MLP neurons of a small language model. Each row is named by its layer, matrix (down: output weights) and neuron, and shows model dimensions 304-399. Each number is 128 + 24 x the weight over its row's rms, rounded and kept within 0 to 255. Numbers have three digits each. A neuron's up and down rows have the sign that makes its largest values positive.
Before each neuron's rows, "fires before" lists the tokens most often just after its 100 highest values on Wikipedia text that the model never trained on.

fires before: "9", "4", "2", "1", "7"
L16.down200:143125111143107096149153103148102148175135066097131136110101147122113155135147128138125129129088124144067137116100122079167160179149137140126098102113143122148091164117113086099138130128139128137108147146110120106180143087121117164105120154126099129151127116090152098117127106175126138145

fires before: "0", "1", "2"
L16.down414:163129117125164141118100114090123114093113121121107102106161097132099108119151128125180117097183149084128107136144123145149152127112095093117167161120179103132148129123131140145068128128122140123143148164160141138169146116165132115115123134128150114082157131122073109133122127108097147070

fires before: "2", "0", " ", "1", ",", "9"
L11.down865:135143170135153115133129192095133118132122135143122119136065137162123116181111119169179147184133140131152120127113114094095101117109112125119142118095137115172117142164122154138071108130154112133143144105104093164169149122126103125163088125124152140138125137085113110139121145075125175090

fires before: ",", "1", "2", " Team", "9"
L16.down446:102166131115152126128104104152147143115146144098160111113092113135148154143118099122086125123130130089122101121141101128149151146110113130137120063124135168108141109102129100135142125146114145145136135156172088147170114146120152121137161089095173156115098110134119120165172087120133106127

fires before: ",", " "
L16.down775:139119153143123179129136184109151107100134121101156155131126109137121106088123110103139156077107120081115131119108136148108126159102130146152134133100107151142131133163141127105093123135091135084124143126145095106102130151130095124137146148164179102088114149127148136132142116092101146095

fires before: "\n", ",", " ", " –"
L7.down145:109119107138153142138095117169150152098112126126136104120103092136146133151138146144138126127153120132104074143085107145128119087141112109107174104152157099144136144137078087110125158152136111160170123130122126127108112139157120164147108106123113117163148121148118118143095111125120153098

fires before: "8", "5", "6", "s", "3", "2"
L16.down467:120179144073107111088118096163135191128146143145114108149114119116132131128142150119128149119140082092099099147108134125145154114135134083144133098166142152099134133102142128123124140115137098088153098134134151158134129140077164168163136130134133101124092162123114174113111158109132133111

fires before: "0", "1", "2", "9", "The"
L16.down807:131152126144091073132131108124115100145151089105133129099081112117155100110153098123147125173108088113121126146119150092137118116123132145126124162110103106116133158089127136101158100148142102120112145190126101102119128132120117148119199135114116161173120102128137129183127104091167174136

fires before: "0", "1", "er"
L16.down497:133128141132115083113132132124158130142125127134111130112098127147109111143127134154164111138155104178145180147084126092104100105143129133112100158102142122068138149166107096145119167135137138110152076123125113099182158125132138084086141145147115122134127137126107098109150104088096135069

fires before: "7", "9", "2", "6", "8", "1"
L16.down776:117111106138120079136118145149119070136126144123144169089086151145074110116142147118112100136118160167130117120094159134132110155163117145156112118163144140120124163145107131116122096135109137157104135112141089096136087121133103163101154133116126136166083130115127100128124131126153141140

fires before: "0", "2", "9", "1", ",", "7"
L11.down225:094135119122124145130144138088157120099120138122119130141134138142091140078108160135111153165152110137087130131107174099185141090132165132157076109106113153124102088154134133148161138131106115153135146075113117089117145125126125136154115156136130099156161137140163098147154128138117133143

fires before: " |", "\n", " Votes", ","
L11.down573:076174129151124152097158139156106124103117097116156146130146147107109074110129130138110113158144133141142129110100128155131139167123127164123117164138151138120112108161141175108132152131134130085106113110140098147122149157135090134153130118105131096155157107140089124149130105186155130128

fires before: "1", "2", "0"
L16.down461:175142134139109167078096120122123146150148131094132113109130066131117129127144087140174135176202105137141157086126089161126145131160149098094181096134097151116161132146122067116137143147114067136155154159138102116173125126135146113146153132133164123154143152110110085126145088116080094111

fires before: " |", "\n"
L16.down996:058096145115097104144140130157119132139123128148122130148070143173113124125131143183102117133132101134155138161148147141147105099117136126159089145163130188142104129090160120171085081138129147118112131140137143118114153108128139126131127130134132147123102142129095103126112158127154112145

fires before: "1", "2"
L16.down1443:129144118150103092097101159104098061120106157160122107108121124146110078130150107170117144154121140130174156107077111152096130120158128139116179080141142120127127120144150120093159145168136071156111091135140153084146110101122150135171174096121134110088120123115113115122125155133119150152

fires before: "5", "8", "2", "4", "7", "6"
L16.down755:112157147123074075132147139121147118142140147109159151146111133144109123146128151145137112100089100111147170094127138123082130155138113119114124128125096128116124133089123144092122138148089120111136158132133119121163083162098152139117193074144118150133120115140146119148145094118080121120

fires before: "1", "2"
L16.down1210:106105152114124114110121125125124142080159160129120144148142171123103099162086094123119156114113124125192169079160131164152128132185120089113124100124156146138141123144073156090121145167120146147110121147081098116111176086109171125133148101089149119123112119145115091132140147170156135147

fires before: " ", " x"
L16.down1475:140130145125122097106116121126119121106118143101113177123118186105127115133157135121150107123155088121059084112149130125147166133151127142122139141100124120171094106127127154113126114123087081155167140147144124120157130148155140138167111133130153113106097124131140139127105120068118138151

fires before: "1", "0"
L16.down11:136123087126144125137139198119157117118137120125125142115114155098147148102112141108101104123144166153170093128160195146125114122083134143108122139117160129120087130103111150126117147118144146129118105133138110074125169130112131113131090108107130142112092082105077136125109126109138118132

fires before: " |", "%", " (", "\n"
L16.down892:174110142101123084143075103117137132117122121131137135143114174126115148106144112137124057104139138092059142127144137107122119149105135108103120122115112152109141123135130116141100112137143150155139137131122147099141124123166107109104152131093172101128136178112120111107122116143149152091

fires before: "\n", "1", " ", "9"
L16.down1071:130109115075138140146118122153099158121136132151131114144109151069167152158168147115143182110132161090131059132130172114113075124133139129096122104132118145141068153147095059089155151112100112124173134122166122079128154134102121157104145132129135146142107143140120132116122083113124166156

fires before: "2", "1", "0", "ev", "est"
L16.down814:108137165147093083118084153108121067104148137152143151094117107161157103066152128129081142145100131135150153125150115156153154128151126094079083099122110085124146159152147099158126104176166138136123128153144116110151091141093111195111128097106089115126125105131140121120116126129125123145

fires before: " |", ":", " "
L11.down841:119117133142155129130128098150145142133111133120130116103130147134117108095126118148092147148108109149129109111144119141158134129114128131108138144106105124091119132109099140100134147118129119138135132105132145117106121171116115141147072082118150076115070087141152146138128102157101114122

fires before: "9", "0", "7", "6", "8", "1"
L16.down1023:088109139120144150117111165097180148172137182126179173084121110124109141121161182130097116131128101085107133120149149092123102153085157100119119133096091127103138103135123170136106189151140133180110132116114135110142176119184162142113138108097138135134122109128109123109128109106066112134

fires before: " "
L16.down364:168127113127125064158137110153150121154135145154104136090140171152139168163112084104155118127107156165144127124092152112130149152153120115153134146117179097126150096134106170135163129080113144128109168119100171115164123113096183105168139133145121106122112104106144131127087121194080113125

fires before: " |", " that", " of", " to", " Cl"
L7.down1010:121130128103140110103175152134144156143156110113072176151144143124106132141106119127115147117123119135155109084139146121114157133123135111110105201130104113117161099144149096115134087147131114142101121148162167087157129113129105086107129107155125145156101130122177100115132134102110135174

fires before: "\n", " "
L11.down1499:117116127137099141150149148153109096153100154124155093147125161133084143139151164139123131107122131157122119089146138122137139134090129114125126155136085154159090142118154154118127154101141141101117128176128128133163176134144127095114116112130104116123122141129094108108141117185125136148

fires before: "0", " and", "1", "9", "7"
L16.down1666:130107111115128167154117143084132112144118138112132088140110153096119089143174133117137150152154167108122135099095089137117117148126100127115141115124149156096107158105108118171155149095107137097146137140147110116135150136170140145127144134093146111098128112117123091112110120140103108137

fires before: "4", "6", "1", "3"
L16.down1659:115121127146129091121156123114169092117133119135127111132120120160111132138145131123108106157144163157128129160117116102083141135122150125081084169137107111081085114128136150113103105160134154119075150150132126082140157076143098134143128141150107128097112125119113128139136151148103116098

fires before: " "
L16.down789:163132143146118153127138141132150131162104155162125104124126129127127168101092100132173098078118202151155108107120136100162154093156125122133124133156143110150158152109157147108107105137125155118104098117085143141127107124132119156159110111176158130071109127112106171137126118084118125103

fires before: "s", " career", " life"
L16.down190:132106102119104152122157132111135104135118117125135140117101150131130159146114120161126100137107119132128083119123099107085171111122131136123081169122144111219172122157132141141106132140121166115160103122133094139146119120109150119127116147163102134137132113123152078117119122109090096081

fires before: "\n"
L11.down1224:197137114127140143105123147144103141127132109127140113130124133096071078165128159102123147097160097102158121108128136115145134127094090141148077136118145143113148161144131166117138154116123135109105126125130107105146136127122129115125122106120140111148135118125108094132130146132135119154

fires before: ":", "\n", " |", " by"
L11.down1131:121096066139109116105102133147177121140118100145157121119061131133128108162166110192147170106125144125123143095177130153060096113152138090122129130127147092121136114134136136120167140131097119120127123147117150128117111097131112078145087117110135094126125124113130141128120150140079160124

fires before: "1", "2", "0", "9"
L16.down845:116147111167137181128126139122140126132091147128133064127110167132139124108138166144158128097097139124176131116113151134133110094171125149128100106136121098137111178138110127142112175103135116161126125146116062126156151112192125090100111123102164161107105114087181134143106126129082158121

fires before: " |", "(", "\n"
L11.down642:124119115112071114132064089158120138084108131142109127137099066155065080092113127125125114113165135118130142139098107112156121142142152141136151082151111144123117139152140100113106132114147163148104162086129192136144140126148137112122103153132146118133108131096108109101146139130112130102

fires before: " |", "\n", ":", " %"
L11.down198:147120114118096096102106136089136130144108105132107153091071144157115154171127116174118133130169115087109144105098112083139118147155106160116124065127139134145133113177109129096117124115124114148141093109113138145135108155131119090180103100097106149149124151100122079130125118136161163149

fires before: "0", "2", "8", "9"
L16.down587:130156150163083087108122150163137103123114117121146121134113129126113138102119107095078160103164069179149177131118135145098145099099162112136109134138165150114152133134081116101105105101128150134130097154114138140147126107055113150061134170157147142172151156144128141141164124095089134164

fires before: "1", "2"
L16.down552:131138091173129085130126140129102123088117117122116146129131089125090128135100130173158123184140141109092132114111083129123109129162084155112137116185139154168113147123112165159138097154102121137173128142139101159142085157129111109122132151106109110112129130131108126164155114145160137157

fires before: " "
L16.down844:167140157133113131130087155104153104124111121122134142094107105119101109096142083079138142091098119139130092059112096101103164131181128135122105139151143164212145137128159154158095142116131161120184128144123155130137125126107118127125142112158150095069117132133140175107159151124128145122

fires before: "1", "s", "3", "2", "a"
L16.down667:105128150086098126123096109148137129111136146147110115114131142095128097148096100085079109112126113131146141133133161143093150166131101168120144072136136171085147132101158142154089130133120159136141105096107109120149105120104161152150132090127131118126159156112100118158138142128125099139

fires before: " |", " "
L16.down489:097122181150124145129121091156143122130150108120158098125154138131125115144152128114132124094133136122122137159125134108153123102116152135170133114107099092076148144113109172146075136090142148107128138162183112132140152112121105105090126136113061130124119142123101104151152158122171137127

fires before: " |", "\n", "-"
L11.down496:080071117114148163104180113143127116128193139112104131109155139164095159104123083129122125128153134129156120150087116114138133160111145136091084142103129108146128106142092119105132111134113145124137099131116166128164125139137128121108128122132158110133076109156155149115093120155102098118

fires before: "1", "8", "9", "2"
L16.down1011:088130130127082115086162150119099113095114154152104117138140166152085144150066105096094138129106075123189121150154128132153123130169133153130122140173097135095138119161079133154070135143124159154150133112116120130135139105110072103136144128128118140151134143121099093139117159104139148128

fires before: "1", "2", "9", " ", "7", "8"
L16.down233:165110121133107093134099086113080139121140124140118154118129090117124127115116141138120127119110150120139156145098119108084116120125112113130127156159139066061142145111107133137165171146072107164091121122147143128147146110102183165186100113124154103112104110154167127128126106178123116164

fires before: "\n"
L11.down1171:147094111140132159144096121133094084155112121077092141094117122140106091110133091130140100095122122144105125154079044139153148128117126144121128109124100109083139124154101097127132185143094117129160105128136117140193095148141154088133105169089132148134129126135141083146103118140095104100

fires before: "2", "1", "3", "4", "7"
L16.down1195:101081109135123123078168155136162121094178150133137157099129107135155124150099125176121162144144139106163149121117113110137145124135159125116164093144130096084153074092107129136100143161110144122111150101136143087116109127177117120118131152131121096169138138151097115173101121085085140100